Part of a small language model's weights.
Training: a variant of Muon for these matrices, 13712 steps.
MLP neurons of a small language model. Each row is named by its layer, matrix (gate and up: input weights; down: output weights) and neuron, and shows model dimensions 0-255. Each number is 500 + 40 x the weight over its row's rms, rounded and kept within 0 to 999. Numbers have three digits each. A neuron's up and down rows have the sign that makes its largest values positive.
After each neuron's rows, "fires on" lists the tokens most often at its 100 highest values on Wikipedia text that the model never trained on.

L3.gate48:529530559504517548478537486552506464504503532506532518481438483538529505562461503572504470514517557444499508527515501501545540513521470483470544484496498404569480485471560551486505554462523482432506473523576505438552522543469529440478493541548501526514495414545385480462499506528464495473488425458495442532505479543468561527547488490476498510508557445486484500582510515538505454495519511472478491521458523491473479481446494558501523508541500528499464484502511548535531563531490475415511509629501519476489525470502460382478473440509455559462539461386457362504451503520481542465506480450462459542416609463474498481503504487477533539514504503506506529525453432435537472553466524463506549493499421520459526479489546457558516544518514517497546451447545414487599535524543503
L3.up48:481519555464486514464563526525599508480497529532455580555480475472486474494550472513499530508449426481582450555553486509536495545510501497477459513498460411500516490420509560444529397412519556467505508491503453480494522522448470501555491471510480511487482453546496391530453538464514524499464475457514450461536551415517539511421517476495579572510429516525453545517504537429509425479511473457513429464505550498552499440500527483466523542443513502525530520559473495495512460491550503545538459548467501482545534483488592451523480425517561475520423482507445475502537547456522516468478521458503474513617485475568466522542504499495566506433521464539440527509487474514453526492599467504533532494495530482485541460513520580586500478488543431484498513538489547527471511401558500
L3.down48:536472445463445487535447509549494432446485515480554487457518499549495564540478544559461471577482482496433496488538496470514486485519435507522652479525472476518519468560481407509505539582434529481528607532452512479516499482541512533487471546558528591459484587506468576505567527511490471469580489501495449512522467512483513478487530525511492523471526497487522430543532522569565544507489533549483500464500571465504468483517494549528441464541567567518478498468524489526481563441490491487423536472581575511504515516545398418469535539526463431510539494440556478561508446509551482489500524555545532487497430541436423603505545466463484516518507484489447542478542447476536490492439508445432438538505486534488522526435492503505468569532521497497412480448525461452515423528472489
fires on: " and", " to", ",", " of", "–", "ly"

L3.gate169:460490499485527493473533480561456475452447502481516516464477479522488535454465500529547492491428434410571517471497470517590507472538580508398457616477465496492492571540563527498519545462516455510484531529455561475472529540485493540466441478495508503495422456479521480491500454486527503500471453458531480497480555507524508534473470536515513528496504510453501491424540547490527476443523545527501503551521581485469600484549582503510467511493520439567483619510504555505475534557508535470511474557464553483498449558443472466572585486523543494467543460505528524476532503512504474506559451449376477498466510514525508520521552518545492517467423526456404552507499465544571509495519522483389559563512526478455519446510469517439524450545505487405492449502472486518507510556470496
L3.up169:518502481493498521499528495410507497502484518492546522477496493490506497605474494458430512554502513563488517505531429492501492470536471475493492529451530510554435434584511486472448491534521506482474533477572480528573490519521491491507438566469561430469564559527523469470559526541518548525520516502508455531558546500432483467450463473545567431474522515448495501450537512490463539539436447451432506504566488528489550502479466463476573480529487575427503476539615521464492472468455528488545446508534502601481467496595492533544495556503455504502541510495495522541503547505425456558451472483477434460515432532562442513490601479564409589464500500553575461492507513514502513481547476438465560549445533511576563451529514448524482499442490459497471472512502622526505468494460492
L3.down169:536464569587459550550434493504563542616533462472547494465473508471492543544500529479475528595552535563537530527572450510496593525470471564456538465465508462527539479483460509504520490562477533483489509458552472555522480546543472445519475472418487585484534497558476508504551490542520566430526492481507577481437506469506547452434406395535461521493456578475543460482442500502496459537549500444537434515496503451537447470416451480451638506492494478513523450548545480479510580444467482471506415506444529479503527489551501541460462498456560474477467489534465535515473534506482515452504516421561499391515508556463509505558455491497484515568550471531554469521567507529510474505476511514519551515468533450522401517472554506457521562529536510573552538489522542522495493520507509
fires on: " the", " with", "m", " for", " making", " finished"

L7.gate236:502427556512516489531460531529489519532501477485513565481441622484514517516496516583425482510491439464451516419493483491533454485496434466414497515546524451430512497506475537475489482543586468522428573526482465504520525540496514555517465422508438510453510416470494480474559531559507531529465541520536487622551516439423503464503503496452524530483495478549471499520454552417450441474523455461513542443599497497531501504507482484549444522454553498457559536452491444538506469522562539556501508556504447528529515500449494491583497464544549458547480540506515506478506533488425477482531538564426505488464512551535546419555518456481494507554499502457434471426581538487571564540519497523485552496482543512475480524434519534431446466517546531473507468496516575490504523457517480
L7.up236:537495532487388518497526506542501503520580503483466535501480519545557512505464482509511511488460526442540537428503499578477526522556468488451487503445453540491496525496503525509496506484507529502519515489507454476545530552523529520465482465500449494526481430511448581477496466519506546475489532446542460556496514477438529463498576536523450425480531499535442404486487533481463492546554482485460522541528433394486535487494524538479465508480560542494556542478477496532516547445582479508488466452511473477474548453531516611518527430449526456464474499512513518437559605472510536539566515576525481553537535480595508434499544551444575492532485497517434519437555485577507491470533497485507547501534518580490506525434538494408553504501548505471490470429429516523458538472473460
L7.down236:500541480495524555512577511612509508477506472493506470524448513532515568543515526393590466509532540505453507531506443464491513520490533566393489504517517466456426517420481509523483490470554539431513493536452449485478533534540548586511388546514509478551446539528506477514518592554467474496528473464536547506508436478453509548499476530471616476447489481526471455504425479433528428451491504526479569589467520421422507499511467489466430530474468514448501490463501547504498498489510508480473589517497545490521472506474540433436469475568446476490492512488507466510460408463542495499481555527553524477520511543561419524527508503491498509477439541471473539512595444507532511561462556542466486507445462492535497518471465560504513498455499438530510436510499524540517510519554412
fires on: " |", " IV", "|", "-", ":"

L6.gate786:466522462614438468550515467521451546424505516443521517582481539530478520555450483522549480488456528468451515578570485450484453530527549493491492499483428463493511615521505487473556537513405498511530469545489542521515464489514414432468512519452545467473498430431525437522496506517491449444524474476440522504523515450500468527417548482497414513523452516452555537479506497485527499437519456468438547454532477422496526474492577500439511515509538497488539548488500529479479468507541425523482505522490506485462491520522563383524521539583566550519483448532446477509526472502523541500540542510528550536524463474469478438471472485473449494511549566553514424573468407492422554508427447449548544513500468477525537487490527484507493505581533467517506533474470435478479519474513488
L6.up786:537575534429473503531438421471506534415495462443491459473545502437510513481479480461426491547523493536543482483527464497487495420469482452496433456501429505493512485484453497491533490496545504524416551460473560512532529556426492519434549537490437495509545481484467475504544516563502497544526499482509507469499514495570554472550580396484524407494560442468532489529566534535524444489474517502476457515446540585520558497513487472477476568468532515469526475552553571524484525453533524544574470501483560522478491546578453519531477471500401526502485528495489484473487468507464444432520555464561464411484491544579557469468441558516557527446450530472495454540535501469488545513475511535526503454511542493509435495474544484447501549440549449449534491506534476603479450529495474
L6.down786:530463484516482436583491557490565550438449519494477554474494516528523459542502501531471459494533428504499508504469550534543501439509520425506450429523490450434433434452450503446501548432496480586515486447476552538464516463489479499470509462503558448500531448464477509428569425547463437618540449522528513431457541467472480463511512454519450548454530512513492478630548516423488427519523514454510533536487507453474543505455451473580611504553510568490487477509495546433498461480471492583466511475436544550534477472510503619512429479545532445493501432530525458530481480483515522460503547518507520466496582535479545435555540498502536479538530481484517450518507443437561495514496474478504580489533483518582475459547495478462483536492517528528514481505626511529504448533455452
fires on: ".", " making", " giving", ".C", " with"

L3.gate477:461495532520539568532521527462464446521493467514429517534514528569504526518454428595498486517571476501494507435448522512563520466433481514536513517529470486541424543505521485563502506422469476538450534533485539523471524503559481528505521511539492582498494488461448463496571435535532565460513490466581527405488476465515432485516477550499541551483536404503466515497490477458540390521440534444487595564520451484478548489561510455561463453537467460534537494500503423557453519511522521492488486553515514441561519483549503437550470457537454423513409550563543503503497497532530523488508474520501515482518435550538511455503461506545441484508520509500446529485473565517571473501506507533491525442502544600549553425505473481519499521486540491413520493501479545482501444525416476
L3.up477:486450535543424537487502590491550469485474516533510564584518498499601459486503561435469459517547462507571469543564501478418442542514551504518596540488505476458429499529553558473545522488520484529547467548494496542475527492527502540498525527541502524505475522591491493523457479557489486579484441452474582524496537556480383531528413521463512526599484496495548451425502545466543540496511592450487500484464502551479508459520518557518522440546449545483432468503605483519548519531503466525502480473511457513527512455536559528500495550485500482504421435478560433549506497549533574520497476544471576456459511506506538453520543467445480523472424488543462520553502443510533494552491471549497476396493517426460557515530434560539530458513494449535561487511462488415471516414525522
L3.down477:497536510443503483414442469490532488405456479467520496467504492508504527457441472524431522526440564537482481550408544489475468496549408466434502462512564421471493505469497521524453481557516553459424433528439487484495502531523486487514538522445499496479534513497554551547495508546475521487498483448547511520545545605546559461461476500485523501539456546531542491453530470539518475505525495455501501562569509477522467516499463562421535476451567543476552443500472552486558550451496482494484469598510473440462457518478518507606536459460544453446489522537478492418513544473555423502520563494500581537553503458574522538497505514560516497470509555459524459520500491527518445574474590455427533539436474480508535517541429474529549449479529558503500529514450427540425470509562518
fires on: " from", "in", " of", ":", " the", " at"

L6.gate400:450487438498444498442534514533421530452430527538503511590455417477509474574497567511550467504463555467437462446508561512534437533502466505534418551517497487426470476506522513467500478456469508550459550452568560453497519532478517505432520486555431496535535542562463552468588461400569517545518495506448490458495500460435536565541558531401555544412443527514519468458523545477495447499508500572507498453452425492485463521442491490478493447486496517478517423496559530493509488465479393483543551442485466532476506515532509546485471536495452541550538433571446506429482428529494461421533417478435588462451490481480490475596483473514539461509515475445488507501499544576503546496460537534560492501491465463527418517505513538482536426554500471447493520509429511532540465466516516
L6.up400:445623536468554536533572493448546471467530487497465504507508420426514509500534555489526519601504499463532507481423473485526480574460580538456568488506496497530467528481530495455538467458463523520476478458518457475415498459513412437539507581561515477537516583502479442518504537500543514524455501488510591527500540479524456496535521455475453499530573473479476449463526469422476551565495526515492482523485485558502484462462439465554530547459460519517530529506536535499542490556488450500477546569520520472471472490557544504546459557516546451493491446516398480497499515561398485476497467501480520476514486501480473487519466525377544509535513454573470531479474498496498422512468465501528518529434519526493535467486526537514493516553501447447511526470444491485544505513482496
L6.down400:470519469521472541494550550485495481485436461450465519514490550494545593528516502494442488562472496519528504498427467487504472490443521544521474532501441549575468487505557476457564493484516567480518411492500470501463581516428520550583488565481440528534471530532566474540509484482493467486454499505529496479515525484489478496468508499507491522490465540472521512477373496467524443539518461487495491488453520495518529454403554522485516539536427470498483514535500522446478457517511453504473462484432455459528453442484543628453539512516556558467508426530477487520407513528476529413505446482496470479460444580466587517514426511515459515502526531512553581504490559454492497510401505475453501570414459497499468500459574484548495543513550452503496471523590487539469421445475530
fires on: "-", " Title", " ", "}", "===", "|"

L6.gate89:460504492545554451540462536524466467481449549481508559430445482542523503400484487520466429437505500392462470508487459482552542524448477460476490505502461443442486484466486469459548519492422513447542479529493517521464543492500619513443493491469497478498469483550482460482489548499456504493518532527474516458489505465539535503472573470457555504575460539555486449397472605459477437504466462509510503450464529548521495483525515525495467493575466426459525543486552488518505490484477551464495563515457508532494474451452501434516441502542450513537499482521514445460478553435487572533437457529527513487486548493500453580472455525485507583468544519527592423472470472488464512484554563508536434527497526504488539475535420524522500500499488544515494530514496546493602483500522453
L6.up89:500520480574512485523475525510415444545511613530505609475539484571447475501476497538507492500408496495456455516437614455478526447537468555489482562556534524454448494472552471540460499524543519542474532519582510475533524419471525444469499477436586530533321525516518492469501467510476502530479546493503558523530547465530570463438425534500505476471513535447498490515471429502539504492449532530503516496506484540526507473547447416534499438551515447535539490521538503480554496471512470487533547547561473483488509505543501470436473481502492486421489389500505490479516464497533471502542541488508567528492500448572474534522463534442542532489465487518460453492555491521551570519480539536462520489500566572559500532550460484484460466574543508545505541459506544576540440408478508
L6.down89:509552464516459491440408518464446474468525512506481509461524493492460465421466518414542555497497459486517483514472485455474657552551462512542488535479457468448528502422543498505470485543451505507475527535532537449467520443508464497435436490479524546496459530508369491505435522453478502448496513478473473448491490448478513458503452526501489488544519476478602468533551520472468479451514408555465474486524519473525588470544470536523473525491547444405484494522556507515578465511455499499490462485503435452499487489557541411497438522455491527486511497465591532509508509513517454468418529454487427542476455436574465521450429483519464462512462453517514451460530500468443456531504546514511440477502481448610404476509461495526474527541530527463541578558521498525534559524534467
fires on: ",", " to", " and", " or", " /"

L3.gate748:505499463476477483496469522522581485473511504559456533558511465497413481436474554505532573484450454441482526504536487553516521575508459497481480518489593501489506475473432472529503526491532487501511440520513516492513472457465536510484535478501571489474526514494485485519544512466495534580486422555510506492424502424624518484467495484524473451480539527477486591417574499540522479489492568513479465498416563517549482553540438542487575465445489474469469502468573459525477469492404566480473519468596388538507498519483564467540436484420449536474598527500553498460502458562476490514428471509576493542450473461507504550535508511454522506526546493522481513500467470496505487489462439451485401498538506489482547506517461530457467520483436517481559464537456481528476496453576523
L3.up748:456485508527424469509587488527507478458463449507453545526504454437439506521531549503534489481513506465473472445553444408540533453512477451498515517489504425503478544530565517507552528514537410474488471530516410476477534517558510465482430534525516516474492476575501480529533475513512498443565509466469629434448461523510482496473478460509455462438480608540451522498416517480476503476514551478487457585500494575523507494559455500508485483484513467503482520441474464466585601520544494489448456463460465498566508441517526431534506453484546457493490508476452505482487428486555524500489502527499507513518503483559518499541468528566529469493508452526512559496496462498481544466530508519526445420466529428511481412539497530496496503518492469492481489467522546455645501441553495
L3.down748:519440565575464515521440515554435533482480532503474565428491515556553532527569531504508524528456471559485528408464496462552511464508596511529504568487483510453537488568546510456512534481570530557505533494507503466490520496454518468545479460514526426564513480456543466511518475552566492509470431518503506485529481527438445558458470472575572497540459531529426515504495462460499465472490495513579462492502486509536556458433537452502458471532490485465489512526521481605469552467514504497490562474476495524497469526534493638432466509542435440490532489567480525546527521456535404492471479491496548533478478544466517462491507424448481526486482443454516554490501468516438525512489425558479496418467492443441539487524535413546489533483528524455457500473508416562539546514414470
fires on: "end", "a", "an", "en", "and", "."

L7.gate599:454447494488523480452547466555472524516523530503541485557528444402500512514524514493505500527445500445455434483472445417483539496524432521500516505493474509572497498602532456501472543423499526487536496515505513521478519478502469544413466494559473479466480473556447451531546458456505481408489442525526497517434528529488546458505470463414432510503444437480441561506536461498514509529504470498477553519554524591495464465475469547469505429493521569430509427522458507479536499482492495504498496426455518464595549497479486526501508455500444477508593471495532474513517528524493517516463497483443607485473473504501501502560500389520517465527489458497527551483495568425482524477483541509468521392494432476543521531513521501564502479486405428491551516485508511555534480561528553
L7.up599:546503491464542494438541559488479484503536512485453558528603503500487489467542450549506576492541486496501493443546495452508564475570476560473485522486491576537519583442479571525480495521537538484449537566541504517580606557483456541502585512555493485524500509508476499535488536499477486543527485502550482549474529532554471516485559492488451541532590502512543494462488451514500494482489486485506502527546453543447433489477453451513486480494512553485475459445399517506493485470497401516509508502539496514507456585491518569461473547506476429474581569473528488441503533536525540521492576596510513487502517498464480406543522499552515469462485479529518401464432567494534506493481522516548514441502442504442490512530484469502549518490487422503536497531505409538594462412518524
L7.down599:451497499473511551519501467506445461459504532503512587502538481486530567454506494492467496511565492482556526536454520509523562516505475558428567488453506495523475494540508544438499491516523546477523452491483516424535495498499437429457512434481490525507474533489502502475542485558511481466505538400547471541489422590500503496507462515459514475464547496542561492483544475409531411463506498455521503500558503485563415483498567529493433577484429466442565486439441547520426477555461473487485589486446503446472569506547509528376432470415459488499554528420466467534575469588500435525541490431475488484435453555500461459546490510480516539527471490441476518541438426531459510507492515485531453487453480486537499457506487498494487488530495560458529551483486521455452494480508531
fires on: " ", " \"", "-", " la", "a", " La"

L6.gate26:458502545532495430504557540525431403467432509519506531469497495481421507460557480423460573501481522466550470522414494488566481468507566555498477473497442487537538459505463448500454504455510521554531558423476535546489451481499507435493499519486478415559476452548393524513485474622518469512461574516504525546493528517491484499483467470455505525519486455524480476440497457481523483464549528476421516507389482548514483479539556485459491532560514589603562503426518565515523500480434510473500512496529527453498459461496495500492489515478450450550519516510509480529490431497447475460570443480445436483556470439464486443508535499490517529443470517431433491517523529519534425498452529430521462448520505484503443516511466480529424507537619539485520495513523557530541496467466540
L6.up26:465508564530520539463515553509503504484487475444477555520541489416552445470537469523509494492483571481445561500498498536513501489493565477480511451474479493454477457455477458463495525528520427492466461495450424458467444488429449463434495489501489470486538516580419553487458451549492526568412525419458430568453481550546463491521484467458535445536547507560490456520521498561519450550469599503466509514485577571511501436470484488495510518571458468523520522471568482456521567526429541472491487437488531492477467413511516503534508542565458522463502511442508421479570436537556496492509465597437504542491483483488494482503522481595489456503517528480473508541510530586514518459462512489545529423445484494523451576464555536491441481492519437530457513549485517590482470626517446
L6.down26:459501535590513495521533468513547439475538528491479597506531562442442475506500490479474502579466554435426561503434480529549516518549512478492512525511466496483445487526524483519528532520501419465449451470366490541546564525401492511425440482455493594506528536559421521447540471539517495539505512436538509476488553506552540478528521486484542374424548540549536480438491520510506537481435493516521543582472558502515584460481541440487527471532477490556491468530490476586460500400496594435519519483528509463571484475515519518519506529513478439559464497445436511446493441572498492486507500521472491533539487474476520537496526503568502483448551499519519556480464472543500510506475508434442457503492456515520521549523480506521474552510503468479488466544458494499511556590565516
fires on: ",", " of", " the", " =\n\n", " as", " this"

L3.gate537:450547516487462515540522471466531486456494519473561478513433529523525388551463568457471567526465486425495563474480520520507503454566507478403481552473505530418434485470470452538512483472491468462457505517479434473545492519496507570532522486453458515462463474504500505551475491464466483553530493492480454540513560509426503479553410470452538593470564478507522428544466470488518469531484473484479482501495515443544514598455521471468562465451504493495494521526492513529469475521523539506512558523537494509470558459475478513533522544495470473512510497554526480487404486485449490475514468383499507515588447475441496506451471559615454459539460458434536474447524543513532545555599473515508581464519478646495418459464464432543454413490473480537479429500503494515500512502423490
L3.up537:481551365538509476526530588471562488544460523430581466508455522452477452490517472523470441479520478560552527425473503566500488540478467490431471507472495506495422493472442480455527478531520513465475505537512448388514470451446555543511516501337474487432534447515476488445506489514502462534465509530550481484402484467447462456527534617396498486473547531566516486516517441444460541494476438473492532478525495526501530527520516472496485483411493531550507509433534500527533448452460434517549450467532497505442541498519526551473417475465474472469549565513437449467451468497478486501533463471478460504535494549463482525528520518470467438506494469522540515517518537543473486455525529471407492500516537509457460529528547477513496479486475418446530441521459519483471469507426443
L3.down537:520557493519527501503505490477508511526527479515510569445455452498522405414557509403534500474499482468471536558365440437478409566497477481578522521496523521461516491478474483523487524454528572481490480546473500504462452483521514539467495515497533517479590453577523456543457529534522609462496442537514509526456524530477555529462531498584433455565463496594529500496570458440487485478499522479493522519504489418462528514502487557449461521554524493588487509436509492469557516460458427444549484607515511504556577510514467507482516530478557401446493532551515521480499532517564498483561425472522488504399461426529550489448501572436486527549486474547539531533527466500452506492505453492489513521486447486585473529534474570490450515519477497529484520458433505482520530488471437
fires on: " |", " in", "\n", "-", ".", " among"

L3.gate83:489548436504567531477469458443432500515428527498516570466516494514528506497609434527532554508511553505467543462484532514503490524520554493533492505520420523579490490508438492546461530512526569532540482572469539480514433524488476504444559597471427540447478519513503479533487523571533478549482439462424430480508443531478560495412518562502447513530531490528589481476436501472483483470473534479469538574581548484448520493484527487501508504488532508485488455488461507475487522470461542528527508534444476553536510482537457529529490546524434486431508418510474527535452541442508460495554505496551488434483523482523481452522572510614451471459509489531546496492476512509499483530494563507518568585466515483460530480420409461515490469537498441503450417459520524464439513502547484
L3.up83:500529538463504564499499519568539516536548506545506506551505548441507617469509516511580452526500486496455502480502399534566556433504534489507455508547454513452491480529413439576498444450567557418500460525554460497414517511459483531468519502541471498561445575535435498451511479510556513479549519539525525521511495477450557478500528479401460478601517563493527508523475529558462421517565591512536543463483561495484455543523419530469541512487598513536488503511459514514601518456488475513467515437423542484493489469438530433491565438467489526472477482489502514506541489543535501471459503433509579601524546469543525470551485565510493491527541497461477419545475481513498525493492451485474443536542476446492438420543521491483439547524475494501564535455506476445434501522589501
L3.down83:447455464469504489432551473508437430512550548483552476571497532443544490479512493460601553495473512491501531521453604446493498515536521464517517457519498519565453479456484477586505499469536514539467435539499509448482520532427501488461547591539492458499478534514428522486499496521521485509462496439462470539546439414455520508494533502549551444508501562527520577505470536457460501579482488455522534574422606429466491514558558496579451525435522504518490477483458516558481540543473530474517566597431554461470464549534515358512499499443541531527528503525549558499567487481463461517431479510519520475563483501526517513536475508475511474522547481470490492474546454446583512425410560470521511505444526481488441536453521493571579461528500460500546511547466518522517536523494456
fires on: "z", "0", "k", "che", "-t", "at"

L6.gate559:456448449474571510554484449518508494514518532535598476498544564515440506527551442510468556537445525482502487472518505455562509452512443467524500477504565476507549494517554442485496536496479470546534502550510492550546517499523468448555522511497529479453493509477525476441518569412513494408488506447537586582500446434492475451484449493440507501467498396488445546526485509563439496510497481500461548459527533464548421495486590497465495493439431479512541446449473614550471510557535496528485480508471550434503546540511534448481488582505514510488601533476583479518483530537510471475496455502508502511509507485457596472546562486621501487513489513511601549546449551482503478461536501475535517504461568501525529493488491485490536513462532476505523456513524500524482475521474519
L6.up559:471432492501576482461501516495542521509411548518560502457488461495569465492514488462446508468509513510481488565484483431501457564436546533555535431536473525521494481547443459490559471490510465482498543454558419434494511543449575557479512459461480523476448450482506426512479426477507518582500483450500498512530557517539526529493467490445492482533541415432459524541456425499454398541492521423567429479502538498506551499586451485511532534511487498452461477432543450574475505496515511477533558517481448470497436518471500550461527482550525496523427490483524513429510509495502431548469435460590492445603522477513503534446471542498482454539495451443569478425478513515490439458489537470513530517507429528497498542516480543442510469527565474498501573501499524504535505449504502
L6.down559:551530523481473546466509599469529488485542506482453543537550509504510513496421515415513515549461484558550522469483492487411510501534499519488542542566574495486527448506477526589527514461553522453466477419510497569454515474508512514365542494495505448480526552527549474547537510535416561545560467474472497555538555540575559497492462444546470506543492520509465463570524518457419496503523554501465511488550451472552441447508446485506510450540506439445474534495519481462594602483518548431464446493516531466506448505475477562551488474470494458557464517354482555536570565488514472525488439542477507480515489456519502547524509496523495491505485564559491513548512479497494501535567477412380526454550452459491487479509522411497472580480518457504516522519459496462552554505440539
fires on: " in", " |", "–", " the", " family", " on"

L3.gate544:442438508495529478485500473492525516423453491517501471448515499523476485416482478434486433478541511411521485398485555516536468499545488536455482468548562531471519524505518581531515420445480557476535512550538523557436506506540477546494477477508457497554526507453470518531516510537454534468464474492504524579423495494493467463498481481467572560435504441563500481470515517454505507514439476503513449451488507448410529561550461495476601524541471477522510504568457456445540502461478460495474506487596526428450451485438447463497574531529572530500533479544523496521562548533464531506462520539561459528559576480476555462537510557517524488571524524498476479481532518467521525528455536530482565442466463509459471467499445442444475472533542495495448494557484480524487517548595521
L3.up544:520446558465529479511585495493500557471494488507453524525442452514549484540496502480479444548509374431513480519520504504515492494519432540453489491500511495518545557506540554527400588471521580464486451501467539507441520497488451503518439473455469513446475548453450465526503505463466533534530507472523490500484565485415467463510455429487465484460545503443456506553414498490454483502536476450564506583557498504471500501467487527492507488452495529601520479505454531476534568510422458445453437483495552496518550477455461499505521531555556503478514542495495496463495579405526530521466515458515486542585488549432609494520492557554534488468614535506453530446538530552498482559557519520554527466462534528530517446554474522463488451489582531464459497544514444420509485542563453
L3.down544:578510499535481520574502545469573499503463436506479462496520478489497438560542528456437554471457490524479550525540463468503487530497481550423534581481534546469502467461450457443433499473517475498506581441492491453500492491444568497473477551502453503488476515534492527520452492499469525444525487578504494477522545480507531583454500568494479509491506469466488550507468469503447484476519531491475446466441514514477495475480487486432426488479441556419471470462505474503556535498515577472525471444491477573482482440486516474489546468505471515498485457511448588584537466467515466475407460400434520471481521463479475526495502414500482505533441541494578534527465466403471548531514470498504461551511477504521593487514549534503428598527496483523497500496536504527536516512479469
fires on: " her", "an", "em"

L3.gate138:529446502525547537474515476479475520574450479466531473558454530563504482556406458518449487523460422494571556525450500457527549497514536533525507517479494434497498442535443526507520540522488472487454422492489560555454477503502589467474512545494472483443518427535570500609546484505566478545492500521503528479562450499459507434534571539538452559573413517467484420427499464523478524514490507476467441514547521471499479497479507525455527449506495532513496482559529541497463533432426486473501540516452481494554538521495462524485413539543493517552546541534483490505536423537438435510518487491515510472482496550505469433554528590495483460542550507525499516437513449518581488504561492461489505539444477395546466493482470446569465507564527439431528565561521492483501564527505484
L3.up138:529470456517516505521498501527462561604450445455457544520550529572488463532420547500538530462449488504569463469484474444505490509454532522516531481451457515542538466530433494465518510503486489524461505499494572520522607593570465376558474564455513489484491482540544532560543511489514455446504433566504523461492534469448528543494556508556511463469426533455522514469541516470523481529497453484443484508497478530435516458498505486483504517480470555519543558636481461458521469462533421485437470479495442525533507519467447561472448513555495490509588453542447544413533556553514469511481492537467548502419550546503542499493425528465514502519513534511463516476536526464493497459491539532482462493541449443523539512546510444552498520563469457461544567466526467494505501482504462
L3.down138:518420488590523570547404533463467511545498432416576493488488490463534497509481513499486510517514457468515440465546442458541456499473543480487494575424465523510453473454480477477522490498473430556434453457604458533490455498437480447453527480547519510442449510539580424490540429472543494546524476445505524427508509504480554495480469450464428446455480447493519507470545451482494510556464508473421480483455428486493558499511529470513517529528494518431570443518457416494568468435483556516452508490537529562533430496573487529439465531488492591552499480441479475531531483492488451484474452468507501558474509500455532558543485523567516460584527496527521445507494488477393519509561522549512502523456494505506573515554554377487517531483471500496509544523568503581470507464528527
fires on: ".\n\n", ",", "===\n", "==\n", ").\n\n", " ==\n"

L3.gate35:556499566546506544551500462506440472524495514533466533530452536485480487523448531506465569497417466472487575547515519477530488510511463532521516464542497487496515536494477436557510411501518492516503500479494488507478535512478420588472502451540491465524540506476477494486447439424462515518481431515505547531556399473442541488539495534459521493544504486487498512533488493475520521540467516469519508519442443519430510509555482487505528428526530590548540432451514522503464586494516450394497421459502504492523482490437473413525457483565454482521512499465484465515472425483443482485543526544437479517478512512438552399563493526481508460502574594613458510477480468550458486479454512517435514515539478494525520426487500552519430526466452531401624466500499514517555509452546471
L3.up35:514563524554546526485469551418545543495490509448562445531522467565485463456568538465467488555500510534505478483489546457575511487560548512555475481534468498480535477558531455586483531481533515412499497553463523542460501429492533499551504493507520540499472456488511516506441514571471529500484547459556519486489502543534442503534490543474523569460418523533511475532482468496439473436545510462413496500480464436491498489463488452544443529530557468496530536419497494530538505472429476545487383475501465501449572479474483468504526545549539511473466534557486490455514571424531494531510501549517533532525526474543452490498521471499492548547506429438454485505557526604558541592489472559507493485558460524587497534564491553489485524434418455479559539483540516491440525529475462
L3.down35:527446572537488478488503567445589514511525561518509500604493526481566505550465548617497513570498506474510450494469506469569490577505524509510536525560510514442536466481479453505491465423513545507491469526443471509464551513525531457602555547508498461540473563507512505553512508485434534493501601389409446564502496480557475486524538466504523505501492557490517489552488489528548467562485462528524473527488402491491522481470497511547551459431482442544533474477557512508499467446451502572466481556480533477511482441504515557453589501495556423504514515464427378505512467499505503528489509457549565512468460504462503452533530457440564488459518530554501516456490524520536495479473463538477480506508513524493519451536506507485466503550409480506471498595542510487435509558495570
fires on: " at", " from", " of", ",", "ge"

L6.gate93:449568460552526522566366506438499482511480520462468505559454510548501499436531519506497542467492500491539446506450472505545495469562508520557487562491487459516512481516515460498505459490463472521531537538452470502427552461462544431484491525512531424517457491521493493509505425463508530493530476560504529485444540513521537569521516556509494528436505468535495502480385477520514443479523453501563603516456566422612552510482522594534458505540431542544531492474505399456470479539443570463577527554483513468479485490519470531523507488512433401597472512533481476459489460493520442500458485506574443465541515522470498549512437565509485486518504536496447482566493443503493483517503478526491445487539534531564468530538490527378477587474452451510457515470488491484474480492577467
L6.up93:466514481544456593570547507489467495427451542490497525531452457511521466500518536481556547475533549458450585460508488522576592500553546494488489454526477457515484429448541503557500525489468475488520541572461513495507522540456506553517472505498490469495462488469488413503462454458443490503479531482414433478546484399463473525433487487518507468497479509484499437553446466507514509489469541471502521516530489551508523531534475580450568470580549542524509517495497491496558528530483504527507512590492439445507486518471571500478460483550440443516474486547526488437482472474432514616436535481504514514532600524510453586525502491541493526475495437519507497481526527467545453499512506575537426577495518539518519513567504478482535477537494428475489482396476493496535612485512449
L6.down93:543538478485478441455450503463540499484502417424415460466554502504532447504459398479466565402538469504517571461491493515444461484492460477553491452514531381524549458445551498428442595430515532497557537443584475452488471472483485474559555470429547440516423515476463501506493555467474578584551511521537506554451494545472464524503463499511539441546490470548527477461479507514465448518486466546492500475586553496510558532580487528499468525446515515449423501518517529522581562540531447552495537518473534468482522502512532577434529497502524497498529499441473488510443495519552522527395470538517555518577473479526480479477530483476452484442509542493563491480499523560517521483485436496470494479522497536526478545595448463479488423527499526437551492577488532467481491470515513
fires on: " and", " to", "–", " of", " by", "-"